Weights of a small GPT-style language model, trained from scratch on English Wikipedia: 4309 steps.
MLP neurons of a small language model. Each row is named by its layer, matrix (gate and up: input weights) and neuron, and shows model dimensions 128-191. Each number is 128 + 32 x the weight over its row's rms, rounded and kept within 0 to 255. A neuron's up and down rows have the sign that makes its largest values positive.
After each neuron's rows, "fires in" lists the words (lower case) most often at its 100 highest values on Wikipedia text that the model never trained on; "fires after" lists the tokens most often just before its 100 highest values on Wikipedia text that the model never trained on.

L2.gate38 [139 180  91 151 137  66 162 126 176 119 172 132  28 185 125 135 138  97 104 157 160 171 139 161 158 134 111  57 130 147 162 137 121  73 197 140 131 106  94 133 171 169 110  69 117 159 137 120 138 107 117  83 116 106  91 172  94 159 151  96 183 125 132 110]
L2.up38 [123 103 110 110 121 163 151 132 124 121 134 138 100 112  93 125 125 110 104  72  34 114 170 177 109 204 161 148  85  25 136 106 165  93 129 141 128 106 120 164 124 136 126 104 140 129 149 117 137 131 106 170  25 128 176 169 117 118 109 147 174 134 139  84]
fires in: "he", "high", "highest"
fires after: ".", ")."

L6.gate262 [130 102 127 181 143 139 161 143 127  74  90 109 125 136 156 136 125  89 143 172 149 116 136 115  83 162 102 123 150  51 180 150 116 156 160  91 110  42 100 125 119 135  86  92 129 118 131 113 158 197 113 131 144 114  96 142 168  96  83 182 178 163  59 130]
L6.up262 [ 60 107 160 113 156 166  86 116 120 135 155 196 134 152 129  94  64 107 124 154 117 187 113 170 140 105 122 114  89 160 147 155 157 133 152 130  96  87 115 123 130 118 126 147 132 104 160 161 121 171 157 138 108 142 204 114 164 128 119 119 124 121 129 172]
fires in: "s"
fires after: "'", "’"

L3.gate267 [124 121 190  71 111 193  98 152 192 160 178 143 166  70 194 109  99 148 162 138 103 105 125 131 136 138 131  89 118 134 170 123 127  66 125 120 161  84 129 112  98 147 138 116 109 127 142 125 152 173 158 130 105  62 122 124 159 141 119 120 132 191 155 142]
L3.up267 [192 126 128  88 138 155 114 117 135 120 140 148 146 104 141 130 103 161 161 123 118 157 129 195 156  78 170 108 109 136  73  72 125 125  91 103 151  53 193 116 118 160 141 183  88 124 101 114 148 170 151 158 118 132 117 101 143 106  84 101 128 177 126 198]
fires in: "first", "1996", "second", "last"
fires after: " the", " his", " 19", "s", " and", " a"

L4.gate108 [121  74 128 128 139 140 131 137 113  80 157 117 125  57 105 121  86 130 127 103 109 136  87  75 212 156 190 176 157 113  81 171 155 125 123 147  73 112 161 163 164 142 115  83 114  88 127 172 137 154 115 170  94  51  87 107 162 159 121 163  85 152 104 112]
L4.up108 [179  94 151 129 138 111 156 146 132 183 134 142 157 163 126 108 100 166 115  74 159 151 187 128 103 102 123 163 114 106 110 132 110 108 134 146 149  84 131 139 173 136 146 140 133 105 140  63 114 146  97 126  96 112 103  70 134 140  78 107 164 157 152 169]
fires in: "round", "ground", "scored", "completed", "background"
fires after: " ", " g", "g", "p", "s"

L9.gate267 [117 157 108  74 153 196 219 139  93 119 115 100 132 129 122 165 128  87  90 147 101 148 189 128 116 201  75 131 152 122 149 161 104 109  96 137 120  92  79  58  95 158 119  88  90  74 102 168 124 156 183 106 157  73 136 135 111 117 104 154 176 154 122 155]
L9.up267 [114 140 128 139 123 140 181 104 124 173 137  46 115 110  76 216 139 159  92  97 122 118 142 168  68 106 116 145 147 126 112 132  82 133  97 141 141 189  77 107 177 104 110 191 132 108 137 127 133 103 164 111 131  92  95 168 134  54 207 132 167 138 143 167]
fires in: "he", "an", "however", "hospital", "abandoned"
fires after: " ", ".", "\n"

L6.gate251 [ 69 162 140 155  78 148 134 109  96 131 107 102 190 180  94 130 189 151 133 134 131 134 106 139 111 160 127 156 175  99 146  85 153 128 102  94 137 120 147  78 146 126 148 134 186 101 149 165 130 134 165 146 107 144 113 114 143 144 126 106 139  94 103 101]
L6.up251 [173 147 188 121 111 107 137 127 124 139  98 121 114  97 102 129 105 172 123 136  77 135 121 129 178 138 151 166 102  88 169  97 160 106 134 197 164 154 118 165 167  63 107 106 172 163 118 112 136 121  63 144 171 120 110  78 136  82 165 130 137 104 145 119]
fires in: "us", "s", "usa", "house", "osm", "front"
fires after: " U", ".", " F", ":"

L4.gate348 [ 73  60 105 174 163 129  99 125 112 147 123 144 185 133 115 164 157  90  56 163 137  48 132 159 158 104 128  87 184 128 146 156  93 116  73 152 120 137 168 106 175 140 123  96 128 118 125 115 120 141 120 144  95 122  87  34 138 148 123  99 129  70 114 134]
L4.up348 [110  85 144 203 111 108  97 158  77 133 177 148 111  55  82 130 144 131 218 150 128 147 127 119 138 122 130 139 164 142 149 189 145 124 152 161 100 125 142 122 117 116 133  74 128 124  78 109 131 157 127 104 120 112 102 119 185 136  94  74  63 128 183 113]
fires in: "first", "united", "new", "official", "previously", "1960s"
fires after: " the", " a", " his", "The"

L10.gate258 [104 116 180 153 180 113 136 102 196 151 105 110 108 157 171 181 141 106 139 150 134  88 107 120 148 161 111 131 120 150 132  54 115 129 111 159 109  92 124  60 102 152 140 140 136 169 132 135 133 104 150 211 135 103 107 172 127 133  82 143 104 129 102  89]
L10.up258 [116 102 133 131 152  99 176 149 141 148 157 137 165 128  67 110 106  99 139 162  92 190 104  72  73 172 128 118 109 157 131  62 121 136 150 150 113  94 107  78 121 100 155 151 129 123 106  80 139 123  67 119 102 137  85  99 125  98 142 127 192 155 110 145]
fires in: "not", "they", "t", "should", "we", "does"
fires after: "'", " the", " did", "ul", " would", " do"

L6.gate287 [107 149 133 184 134  91  81 177 169 168 150 139 156 116 149  69 136 185 128 160 101 131 111  45 123  89  94 171 150 118 128 177 129 146 166 130 132 103 125 141  73 132 102 127 164  81 126 132 126 132 110 151 103 181 105 175 115 126 152 130 166 148 168  68]
L6.up287 [102 129 134 142 164  89  90 187 165 110 139 157 177  86 116  93  93 165 152  98 130 149  64 149 124 148  90 103  80 142 137 133  67 139 118 134  90 116 161 128  96 118 155  51 122 146  98 109 108 153 141 135 122 112 141 170 162 145  66 125 133 106  95 110]
fires in: "district", "round", "court", "plant", "ground", "county"
fires after: " ", "ur", " plan", " g", " School", " dis"

L7.gate83 [ 87 116 131 132 134 135 173 120 106 161 144 102 127 128 104 190 136 100  83 134  83 108 162 140 120 150 156 113 124 101 150 140 122 143 122 107 152 177 104 121 141 121 155  77 144 129  84 161 210  96 166  87 154 113 165 143  86 132 105 179 122  97 137 158]
L7.up83 [ 87 146  92 145 106 157  87 158 141  96 129  71 139 117 143 151 146 122  63 139 127 101 164 141  54 125 139 103 143 114 158 144 144 152 105 170 177 159 130 123 140 128 128 175 122 141  79 129 150  67 188  89 198 148 142 125  18  87 155 142 121 173 117 118]
fires in: "management", "road", "manager", "canadian", "minutes", "sanitary"
fires after: "an", "man", " Man", "min", "ro"

L7.gate371 [167 176 159  50 110 137  95 124  98 163  46  88 161 121 119 113 139 101 105  57 118  86 112 171  57  85  93 110  89 124 106 165 168  90 118 144  78 155 149  70 138 225 129  83 129 155 134 143 121  87 126 111 144  69 152 156 117  78 173 151 174 173 149 209]
L7.up371 [133 146 101 147 145 100 100 153 140 141 133 125 168 149 123 117 147  88 108 130 153 119 129 120 118 112 147 144 130 169  99 206 155 137 104 112  97 165  49 226 141 127  99  81 177 161 172 100 125 122 151 111 171 119  97 117 129  98  45 143 100 139 173 121]
fires in: "himself", "architecture", "architect", "itself", "system", "as"
fires after: " him", "st", "arch", "ch", " it", "ct"